Part of a small language model's weights.
Training: a variant of Adam for these matrices, 9327 steps.
MLP neurons of a small language model. Each row is named by its layer, matrix (up: input weights) and neuron, and shows model dimensions 48-175. Each number is 128 + 24 x the weight over its row's rms, rounded and kept within 0 to 255. Numbers have three digits each.
After each neuron's rows, "fires after" lists the tokens most often just before its 100 highest values on Wikipedia text that the model never trained on; "fires on" lists the tokens most often at its 100 highest values on Wikipedia text that the model never trained on.

L3.up896:068123100167115145143143148163133061120126170139110149086137108113124148113147115085099110142116129133151122144145155135151095121150137129129112175113138142102082176098116101154103107084124126117138103149120122079111134102170149179126133099161102138097131135137118145146132140132114149118132162170153112135098177126138092107103134097143103137122106141100167125176096126080131134104152
fires after: "| ", ". ", "4", "\n", "2", "3"
fires on: "\"", "–"

L2.up694:128108114136114138164104162125136163148255120070112082126128124116120113098108097116103118135155121149074110111112179114121137124116142157094102122112132089144110096133096129124121151088146134123116101152097156145137075110179150125116121117144125109103149100090106137120128125128143138100130132136104113149132169122140144136116100120161069136125088108110110142107104112124127168092104
fires after: "\n", "|---|---", "o "
fires on: "ser", "|---|---"

L2.up993:145157173147093145143102114144100177133210123074140102109142109081138132135097088140128141137071115140107089127130166091121089097098126147093120159087137123121109134154133123104123138134146110086115114135086135129146109134202120158165117154149135129134149102119150147099133125111123127135135126119098134169097168129109159108134121114116042114139105131134131123137105109149154146162142
fires after: "|---|---", "\n", "in "
fires on: "|---|---", "|---", "202"

L2.up279:093104091118101138143153119108127135119163179135154145065134131150098156178138127133114111102144164125107111118167206105140115127127143112117129164166127144128112125095130125104140087132118148119097130148154121126144159122154119154124146120136100127126135151110119112140128112109151122148125136117042123132120179122104143127166158137129124122111080158149153090172125109077143139138112
fires after: "4", "5", "\n", "2", "3", "1"
fires on: ":", "In ", "–", "$"

L2.up666:095118148122121116142093133153124139146184127112107133100118123104119149108132083111142102136116124141083139126138178131115116094144165159116129196105155158132159129119155112082157145113128123056086129138142125141127134089148127131117156132141136123116168135130158173129140087128124133119125117137072120149149188131102137138146149127114055096129135114115148097167114101103125140138122
fires after: "|---|---", "\n", "| "
fires on: "|---|---", "$"

L11.up409:101171147137125137098124151135158167110128114127146115133086127116134105144148111154128161127131112106091127140085153126102101116109135173129092166147120126130103096131154112101121137148107092108144178169117112126131100103144155149130131118149163117141128121089113125106116112138106142095136144145101090113122156146147126140104120091146126125140134070121112129134130115127146104108130
fires after: "i", "| ", "d", "\n", "ri", "id"
fires on: "z", "is", "u", "er", "5 ", "bu"

L3.up846:099098141138126136138140146162166096135136173139128148149157088118135125100130132117099104114116114085095119125139158158106093159155143132083137144096146122091115129107134162113111131094127104119143123144123118145115116117136145193113118073109145104154125113135112155126137124150112129136143121146142117116082156119134136068097126142121090136166104120126158125187086147125160160142151
fires after: "| ", "\n", "|---|---", "4", "2", "7"
fires on: "\"", "|---|---", "–", "$"

L2.up449:092126099109116128151110092108112143135165151133137118121137128137129153144117111118110097130133164134121121137140202139142121103131128124132159180138125147124134108102143113127124083125124121132087159136149124106136136139135112152155147144144100131121121142140133143153158091103137125131129149125101119138131206127072123097137130159096093111075103125126154080180107101073140141130101
fires after: "1", "5", "| ", "3", "7"
fires on: ",", "$"

L7.up205:121118146118124090141088117161144161165132152127140090137098100131139095158123124108188055117145121162133169146101149140151124081094135172159100097127146157147132156126139188140124127119111116100123139110124117154138135113159101122121167144083116151111124121128113160154113166156129149107113089076142128125134127094095107115151151119120094092115113128191105162155129137140156143122150
fires after: "E", "ex", "c", "(", "R"
fires on: "x", "p", "fr", "ard", "es", "C"

L6.up1007:118144143139144084139150151130128105148159167112124121143149104106140134140120126148117155136119077138090093098118115171125153122169147087110093159127154114124129159131096112116101140095143133110141114140120146128160124181126104139141077111152137134139154130119125153096103078133112157106123136113094080130172160163130090137108093089162109120144107143112127128132118121102134123148134
fires after: "|---|---", "\n", "ti"
fires on: "|---|---", "v", "por"

L5.up912:117140152175155151142126120175135189130111115081120137130099137124164111146152121145138132123157088129057063103098152129101117096094151166139119149124114091114111147145137166156135097156135161100105101107155100154162108132145128112120117090101111131117138059117137158132126096151141130116121122048114156142118157144147131124130128115112105107131112079147070141141116123141114108100110
fires after: "\n\n", "| ", "\n", "In ", "- "
fires on: "=", "19", "202", "(", "18", "all "

L5.up122:129149188142091167110131123171163152149133159131112142172106074099155111112080124152107174085131146164100103173106089149142110166128151125122107136135158103097152151122072140175128120125156141138108155090126173137143134126136124111115129113124086128120101095156139138126158134152140177143121168127120102134108153105166150112154085107153108128119172114145155146141114125106136171124146
fires after: "sh", "il", "h", "tic", "c", "ic"
fires on: "ip"

L2.up214:117144137143129096160158159117126145115135160117147096077107143143140120170120117128129102109166132128084125116164177094158116114112142141107135167142127163111075124123104152095136102136093114160121103156129118135110158151136116132133117130140117132122160120123146139148151126087135104105154145110112121142121202147097138155141152115104113108108099140116164103151118094104122130125134
fires after: "5", "4", "3", "2", "6"
fires on: ":", ","

L2.up720:115119142145088098123130165123108155093116120155173112093122135148106180180153147122093090130124155110084156154148174116136116116144109111127169183131127138119096142084119104113141132123098133157105144122144097110121165152134104114133138134127155127110125150122150130154151115135123136111120130157116122168124180154109115133127151107087161123091101180095128082145119103084150095176132
fires after: "4", "5", "3", "|", "6", "e"
fires on: ":", "\n\n", "–"

L7.up482:113122172136130120161103086150102151131143121103108085119099135111117148138135114162138123103163085152118086098107192142118096117098128103142132141107132125089148127158134137175098109088128140056121137117128153132138103155146150174141112142155121161139134123090084174099106132123166122105094170131082130110166206141182115132113156126164077113141086112150152082119114120109101148125128
fires after: "p", "F", "\n", "f", "\n\n", "P"
fires on: "an", "u", "| ", "=="

L6.up245:121164116090107137144152097123124119128141074103104134116148109147117074147134116166139139124125189144128103084116139147110126132148172158116139120125111147084125118123081113101122116118122103068112109162156116108157125166126090159114133130091096115141144128167124149103116140142106140153139143093080123143157121134161155172127130098112102162129102136118145146191134113117134105096128
fires after: "et", "di", "i", "n", "at", "ati"
fires on: "v", "w", "qu", "ov", "ab", "ap"

L11.up898:134088124084140110162099149103153169111145146144146158145117130090170122130158107143133150142141150174076111104162115203117196113104146123130125125114095116159110109153159168083108121149108097098117139089130168118144154101163110133109107102135126165159126120133116102115125157144127109144139120072086186126158107100093163141084109157127136138121108130096122132114137129099120118115162
fires after: "ri", "i", "on", "oun", "e", "–"
fires on: "d", ")", "p", "==", "19"

L5.up701:140122122149096093127101173116109127121145150144095122132167127164137114129071115092139145113111163097129099140108117153109096151100127155162121087110169137159115158117156145126123144084126142156100122111101185101164114148135073150097147105071138132118171124164165143118117121114134141122117113106140110149128114110132135108106112137128112135125116111095106125120156101132123152136090
fires after: "19", "er", "per", "al", "18"
fires on: "0", "5", "man", "4", "1 ", "d"

L2.up167:094147127131105143138104123136127141132187147146139127108121109139100150146135104086089104114148135101093145112156217122153111140139134101129133154129157128107124121115113136112122096124108139143070145146147145118158145126137110141176135127149145157098148138119146104147149147100126108128144124090110103110121177129095103126135168155135127078106114142145143078197121100077149121132117
fires after: "1", "5", "3", "7", "8"
fires on: ",", "{"

L8.up350:136160102135165134136117123171136156139135106136163126151111104090123165142110112097152163104154110143098093109141105099160124117091174157054122125129136137128116094120108137112075162121138129125126145128133103108126052124142144145111133099145093155146125138121050145100131129162108109125111143076148090109150143100144093142151136127142099135125127166149111123122115128161095099078104
fires after: "S", "sh", "em", "T", "i", "di"
fires on: "por", "ip", ")", "his ", "all"

L6.up336:143075167145094122109105129122119151148117128113149146125114125114133097140114092135162106106145113117127128106123153171177102178118145109142104124083158139104165131147102153132109134075156130103096138132153132108149161190143128138149087119136122145114147126113119119109111135115136161109097139113128120101142179145132112079122111107174092156144123141145098133113130144154129116118120
fires after: "|---|---", "\n", "t", "it"
fires on: "|---|---", "ter", ".", "ing"

L2.up361:098111124120118126116120143127120140121161121151147114090106129142108140139138120119118110142134168111134163126143175112148141132144136105100145234136141121137157129088136077101104137135119115090069117111175135107137126138146129146140136114133115137136098137160153141151149113138152126137124128120033119151110187112114109133149110162133121095092107104114144103139114115085137145135118
fires after: "\n\n"
fires on: "=="

L3.up12:074089142120108134153106144145136126139195114073115126115130118148131130131165112106144137135160119146071126135109188129121112139128130137110135145070173121130123112121081132131116133099158134140127082174118142107134135137200145155096133130136090137151157110109112168123140140130131134152134153086122119127095147114151135115125150135173076127148065086152128107168127123117141192114122
fires after: "In ", "| ", "(", "\n\n", "- ", "s"
fires on: "19", "\n", "| "

L11.up210:154140144140080120112111114131105108123127123100105097119129140120136140134127120153109140117106144151120099094098171095102156153129116137126128164115107123144112132210118141109124177131099140080084122139144117105135121163145119116107100136119107111174146099121161159099156099155118168140103149102087085101149151118101124112142121154135101137146114122077150168127122097075131137138102
fires after: "i", "di", "n", "r", "e", "el"
fires on: "ov", "ag", "rec", "oc"

L2.up13:146127133151168128150118118121137133171157111100114093109120147091113059124150067127134140117107102150073116096141179116127126130102165108127108137119138132123147122158079106096125124121100121097140096113087144184140107154167113116140100097114106119156132096091096182146117150114154140133106152135132135158131154110137124142102120141121087137124103128118158112078117130083116115169137
fires after: "|---|---", "\n", "8", "4", "5"
fires on: "|---|---", ", "

L5.up64:161127124126102112119120117122137213116179133106097130122107124125148121106102149079190130122128155123110113145121120184118126105164140170158126163106165155147132118100110169152118154107141134124130128184142123133167094177153138146129162128114101201101168098145103180118146132080139109117140156098127105133137113130143111118118108158132124118099082145124114134150153099134121177119096
fires after: "(", "n ", "In ", ": ", "–", ", "
fires on: "19"

L2.up541:137125144165120113136131141113122149114136118132154143119117111143095171179181149132095119105133141108054135142171177099156136115119112098111142207139118136117091116105121101128154137136098145143101116134149100087118153145141112106137148117143126151113149112139147154160148108105117122120157140143097111142111174147096113136151124126090149103093102165097133081146115107062134117175145
fires after: "4", "2", "8", "3", "6"
fires on: "–"

L2.up49:084112148122101133113092097098124156112174106144126125121140132127157143146091107102134122126132150127128154129147162098146112115139134131141163151147157122139125090114106123101120073113088133135107126167183126126131131152149147131152125133122141134105147113128109112126131151115132132110126145132102119118138178156086115129150156178130006078105106106144147094178102092094133139149137
fires after: "1", "5", "3", "7", "2", "4"
fires on: ",", "$", "–"

L2.up219:131130147149090153106104126153143124120186153060111100124124118088157117133128100128148138110154103172063132085128166146181108135097117143106123134114152139136139142131113094130069127123121141061128089127133100088111101136211150138122148124133096116159138114108094142120151132140114147108158154097108091128105172097140131112144125155187040109132090117138116119141128119118139146125109
fires after: "===", "| ", "=="
fires on: " "

L3.up61:117139178125108105135108167155127143121174092082152123123155117104090162136105120141112122134143117141076126143110202092162113133147127153141162145121125129119130135159140119080145132142116080105125117123184129118113132117196137157146124130104141118109160143109159143129146117159130142144131134118086119157125177131093109150134153078119034099133105130124123106149121132062136151152134
fires after: "|---|---", "\n", "\n\n"
fires on: "|---|---", "| "

L2.up414:099144167154131116142129064134110135136176116100156113113100093108117125143136093141134127147095102125105116105124156115128135084120157138126138172125142117137158140152113113074109155150138103081119080146136132143145122187127131124165158146118109143153156128108153191097125128132140139114096165133116089165088156118150102117104109156132095133130095124101146140102090097121112142172106
fires after: "|---|---", "\n", "In ", "the "
fires on: "|---|---", "201", "202", "199"

L3.up427:091096125137113152130160092150109085161151162150136131096118131179143113094115126115089132116089109120163151161157171137124116125159127102141156167126093142155090153077138117150152121084102117115123101121105151112109122132191132126121106123159076118135133134124133135142152114092127114074095137167129127144101206138107120114144139136102134139067099122073170104205107120106145114115148
fires after: "\n\n", "4", "2", "\n", "3", "| "
fires on: "==", "–", "| ", ": ", "6 "

L2.up591:102139110141077149147099104138132157128203112103159107127120108119113138138094096128127148111125116127085113118128132153109121133165167104095126148132135145121170127143119158103128116119132103069129155130092125136184127137186147155149105124128103139147130120140123186111125113107136145091111143115102094155116177142138154141135123113145070146103075128160144111133076104110140151135122
fires after: "|---|---", "\n", "| ", "- ", ", ", "("
fires on: "|---|---", "199", "4 "

L5.up373:102119108148159120138133105152102122139175115075124121096094114169121135144115061159105172134106073128099130106129164112115104121099132165118127140132116117118090114144109143180131101125137160132104108167148081115112136165135173119113107110142121128176159094101125149148118140136132121124126134132131145145154162099138149145143118128170086083100089109143115134140128141127121115102101
fires after: "c", "\n", "| ", "In ", "ab", "B"
fires on: "ou", "19", ",", "| ", "es", "our"

L2.up801:101115142119136139132117131155104132176191131077105100107123086133139127128147110124126115118108100161065082139135168123175125117133144125092134141116175146110118117136123109092124112124163156102146085129125124117152105152159126131120094135166109120136115126116124149077141137132157115141108140134161094128119158098126134114103145134152058131195123104142136098168081139132121115153117
fires after: "|---|---", "\n", "19"
fires on: "|---|---", "|---", "7"

L2.up580:126108099164102149077082162137097154108161171118152128112107106121174144156157149128108124125133149149089121118131154120128108170164107086135128091147135150128099130143111124092162117126135118124073143144134140129099122148153114154122182127104142120139081133129154189163129122137106125125197136124137135160103147142111121150122084131096123135128088141132116072094109127168148108132161
fires after: "4", "8", "1", "5", "2"
fires on: "–", ","

L7.up389:135095125151132135094101110122150156110138101094062140161071125109126134129107142109116108093176143142106101101122155136166128111128184136105089138105114123120174142122122082113117146160146134150146130178033145081109174125174181115108150150150108138110121131113147159128130136136126120161097128116124123103110101129127089145126158109155107115127127103134105144103089156123133129132100
fires after: "s", "S", "ed ", "w", "r", "k"
fires on: "up", "St", "o", "di"

L2.up476:112115112123114145136180129102118151140175141121131127074125143112125114123138118120112115121157163135079144133125205148098113115137148101127120168136123132126147127112143106096116103132104109102109133118135136133114137125163103123131164120149104108134134146120113159133112124138112134137131164098070148180151181143124147122130134157113111105128116123118174101159132104075153136124135
fires after: "\n\n", "\n", "|---|---"
fires on: "=", "==", "|---|---"

L5.up905:147125134122114153136125115143120115140173120127100120133128125098145122162095098196120156157128129176117108140055130129117150085085125149089141124152128087117121100138115119150092116133133088095101133114158155113172153151142124169118131152091123132164166115130160137103116127121113130136139145086158084097134106106120136129115112119183092144125149122126140145188102142109090139119094
fires after: "19", "A", "e", "I", "re"
fires on: "d", "em", "iv", "1", "2", "3"

L2.up703:083130082139120136137099146125128154130176143099132121108149120132111153148106097119126098115153145126106123102143204094151112131134146088141125192129170126101100146085123126110134125124120130121089133152152121130147139115153119124143139125164126133142121149120145129131146118116148131125112127110109098130145174135098096135143133157156075085121114122121150088162092110089130119152124
fires after: "1", "5", "3", "8", "7", "6"
fires on: ",", ":"

L6.up182:184154153183098153162086127154158142124124115119118146117199098134122098119072086134102156087114147134119120089128132113119159085086116093124152110108140121164129143115129124163102101133058109088138128149108130125164115149154155195131135118096152118135141094117126130151108115131118100124126121089116129124100133113155154108107102130095133121156127120093149162141127147130093113110120
fires after: ".", "6", "9"
fires on: "1", "3", "0", "2", "6", "5"

L5.up32:168156146180128130135151126116091135141135093129126122166101149115158120150116106139157128135163070121113099134123164146158120107151141118086100155059149088127147129162103112160132150103149110099146128085122149143125084135162090137103087101158117151131110120113109129109066101122118153133119114150156147138158152088159126125107095114150091112134115134142092117116137109135128127129111
fires after: "|---|---", "\n", "wh", "e", "re"
fires on: "|---|---", "ed", "at "

L2.up791:092122159152087079103109135111142175136212115097139108108139140132117186150117110134124134096138145148109103121133165106181144123128129147124123170131152149103118088109115112108122111097097145142076094124143113126122143109151118118127172117132150159111146126091134147120137101123122112123137129142091115135115157151115111120131120136157058110124096133148136108139072119092130134143132
fires after: "==", "===", "3", "5", "7", "1"
fires on: ",", "\n\n"

L5.up282:115112114164122139152126140162121143152153136129109107134110132114123127134101110087140132117145139089089127087094146154106104137111108121123105111127161106095141168126145140146094081101147163142175113158102161112155100144194165118098110092083094132137145113148114106116086108151162131117090114127104129126165140143150128120122105108143088150123141106147095131166134141100108201130119
fires after: "18", "5", "el", "19", "p", "em"
fires on: "0", "on", "5", "A", "oun"

L2.up355:097129095113102116133144137139095117183155140097123146096114121128137149136167105081153137124116112141081089114134163157160148128128121109113149149157171132132150135130133137099112134086143101082148113141118128118162118133209117132150137113128116142165169134112102153123144108137145151119110143107140079162128162115122112133112120102165093112122093104121106120184097106105162143151097
fires after: "|---|---", "\n", "| "
fires on: "|---|---", " ", "8"

L3.up387:090138138130099097143115121152107102119178108075119146092132103096122135140104094102111156116152155141071099109139176087127110135135130143141149156135155130140118121141111114100119149135150102064124067159174155116103123140218134190138099112116087114147176096163101132129103093137129110151144127143100101165098163137155153134128115121141087125115090096128151127196140133099139125128122
fires after: "|---|---", "\n", "\n\n", "| "
fires on: "|---|---", "\n", "| ", "+", ":"

L2.up956:128119175126125122148124130121099146162138120116145125102152153129154064143142100167179169150117118143080119140118132131099100152117124117102121094108111125112107124143116140126108161140094128083120076138142136104136128150190146127140149093143110160113121133141139148124131122123083133133116135078133113120149138138144150136151095149124056116128069121180138136127092116177144128138129
fires after: "s", "is", "|---|---", "ig", "a"
fires on: "h ", "|---", "g ", "ly "

L6.up267:132109152157127144117130179109108115118155152118116096151188147139152140103134111093155140102125117163106133118138122131137139152120141118134129093135125142107134137138129088140102145094125089123123137155127122152145128132137128135090167145118099117129143137121141124111116107150142087135131096035114121134111135161162122141126118126153100131141194139149151129157099111134083149118134
fires after: "d", "K", "P", "f", "p"
fires on: "al", "W", "pr", "^", "ak"

L7.up327:161120141135130114122152067121136149104148106049102139157130086170108112100112139155110120124120103135110112102138170167153120071124136129142138166081084116140094123170112121123156155090163162099139124100147139155146114218126134171123110110114134129116157120095111141117099090152132125126146125108122126126155171146092143154137104137176087105111072113077130126171153142102134125089107
fires after: "\n", "de", "\n\n", "| ", "i"
fires on: "| ", "|---|---", "f", "19", "um"

L3.up447:097160167168081097129104136133131154141206125037127124095108131115142152133135091108107108143137150110085112117110210101128126077126102170115159166128151121136137125138109118145120117141091128112128135151118132137111108135161121123109117135132121157114149169170127126133138133120118130134083139078129084138171164122101108111111132076131086104138092113113161092160079148084145126145133
fires after: "\n", "|---|---", "or", "y", "er"
fires on: "|---|---", ": ", "n "

L2.up421:100147144097095155167142145118140159111178127142150123080127128187133165173126092124100125106155156136103125112165196108175144120146142080137121178117168136132103144098114140099121127120112112132121165152128147133112152152130134157162163110156113104134157153093144112155153123121123125116161142106071092126122179159100100156129132084123093104117096166125141093132128108093135123141137
fires after: "1", "5", "3", "7", "8"
fires on: ",", "was "

L3.up932:105140147143114110159128155139132080169176159121097128119104094131152125178144107098103158093149104127109120087130221120131116140100144126119130175117169107149138124156121113121110122117101158118126099171130144123169124160149139140113111093103102136125180117116117140114151087135150171091140163134104079135168202132139109101117107094180081106105091101146107131161136121111116140104100
fires after: "| ", "\n", "\n\n", "- "
fires on: "1", " ", "2", "| ", "5"

L8.up227:089136100164117142176128172134160128140177145117122143104105119143117058128085129132100109127139102112138141133184127153164136081132116109158117128115120147159124130116123128131155130143139118131142139127109101146143077147127161148116084138166120146148138125131123197091131137101101132141170135149122118207165153133154139139127135161162122099163146141149107127142115121102136132139105
fires after: "P", "d", "ent", ", ", "p"
fires on: "ro", "es", "af", "ati"

L7.up393:111139144096121102145134098130119142120147150163080159135111115148143129108125101118132141138105129109121134116153124133135116104088168112109114143116178142103137115109114146107095104140137126149108160151123111142127141218148134141095148097123108169132122141148098167124151135150177165173120123079104120100118100079140123124115092159142113133127114143140145152138140113119123152104116
fires after: "g", "re", "ec", "rec", "i"
fires on: "en", "m", "e", "qu", "id", "3"

L2.up173:128155150140120141157081079129131141126192098081153114082124139110120119142130097080134139168129110130074143128116156098143142106149139094112107174105161162151153132137128130122141145096125090091126142105157135140137126124154112150131152129115113150153135139098173168120143169117135088148115126105100108149123139128140111121109111119129082117101086125143160109112087122092134097136114
fires after: "|---|---", "\n", "for"
fires on: "|---|---", "|---", "m ", ", "

L2.up2:139112155122127109167122151175099127122165116087109097077115123107092083131110089139124133128153099150108086097073174111165100139109109169108117181118117121135116087160100125131135148119133104092108084097146130118113097138153151106115150125122143110101122095129135141140104109144104145118119107083130160164124140100116153174114129114110046142149114115118084128092093126112140117133129
fires after: "|---|---", "19", "\n"
fires on: "|---|---", "4", "2"

L3.up209:115145083159126121158102113124113113110146181112147139118094144112086135143160121121066136111108162107104135134153125127167134142137081095133105135150160134164106113147123085122136187137109139123142169150124151057146161132145172131113122164129108137113150125148147175151179114091134127109206122154109140140114136138092125136161127163122153161076118152116127113113155125112137079123108
fires after: "^", "| ", "_", "\n", "f", ") "
fires on: "{", "(", "[", "$", "; "

L3.up752:084144104171132149129136120133110108124172187143146145040112160109120138131176132089085141110110148134120132120176188136152150158129131116125118186129114157125080139120119118137152144130112150137130129139110152117131137115138129120125099097123142119098131076122145149140135158099127131093158160177144109170095176147121104126109151126130100129075072121111105109146151132115108135107138
fires after: "|", "^", "4", "_", "2"
fires on: "\n\n", "–", "{"

L3.up400:103124106149099128161096124158140111151160137074102136126143099128154115133130112077102134156162106139102123097124175145108118131106131145106126155112116107131125153120128141135071110104117122096121090146152131106100110114163130162124145123124110099158147134112111194100109126130115120140145155121160110106147194109146114125145111132171072115116078131122155138177064152126131173106122
fires after: "2", "1", "4", "3", "5", "7"
fires on: "–"

L2.up166:067133115105124123151120135116144211114155133140140108109101126144126173180134108148111111108130150147097150131152208109165127138140118094113110198151145138132089132083127108116134101129106126119091140140137099112112143150130137110138148104153113142129127149097129126131138107121116130107137131165083126147139178145116124141130143156143126090079085152114144090155115115095129131137116
fires after: "\n\n", "4", "5", "ec", "2"
fires on: ":", "ember ", "| "

L2.up425:126141124131133152125095118127133158093170150097145131101122143122143120186129135135116120117145147160076166136151145102195143152151146065112139110098191157119109114125084119095155173130139127122121178166174138117134128138158145131110161101129094133153094101111126144150156111131142125122172152112106130179115150124096136127137148140103115122151130141124153081106108114114132103160138
fires after: "8", "4", "5", "6", "3", "2"
fires on: "–", "#"

L2.up456:138122158120097165132107120147077144139184107106111104077116146081103131138122101131132135139155131133070105114110172103154141091140142120124134175103139148133116109110139129114115142087105115108105141127138130132141124142163124122146153125129121164140127139133142176125130118122147133128150112113080112156123160143094127121121120070131035110144124142152142092128093128112117128124115
fires after: "|---|---", "\n", "8", "1", "7", "5"
fires on: "|---|---", ","

L6.up17:155181098135122104150153106111153138155133135122123135114172118116136106087124105143209092109136099133115096107153145110142141119143148164145099147146141127122071119135145109144141122070148121139171125117125108155145096180147097169109163122113150112158130130118119168149113105154166112091146134118137107155102153126156087106163143153150107144115079121123120149139129087149131131079107
fires after: "\n\n", " ", "ate ", "es ", "ent ", "p"
fires on: "| ", "=", "h", " "

L7.up951:115180175123161112143144120148144112181162124078108110154133137133134130129131128121140122167155098132143106120149177151135149104117102147154091148100144102131099147171104119140120134123138160111138086106128200161130081139129103131112097132169133133101165094146131152131093107142130122105126175123118093130130176145175130108137129120156098118150084084117138125159096130087109106099088
fires after: "|---|---", "\n", "\n\n", "F", "s", "er"
fires on: "|---|---", "\n", "| ", "==", "o", "as"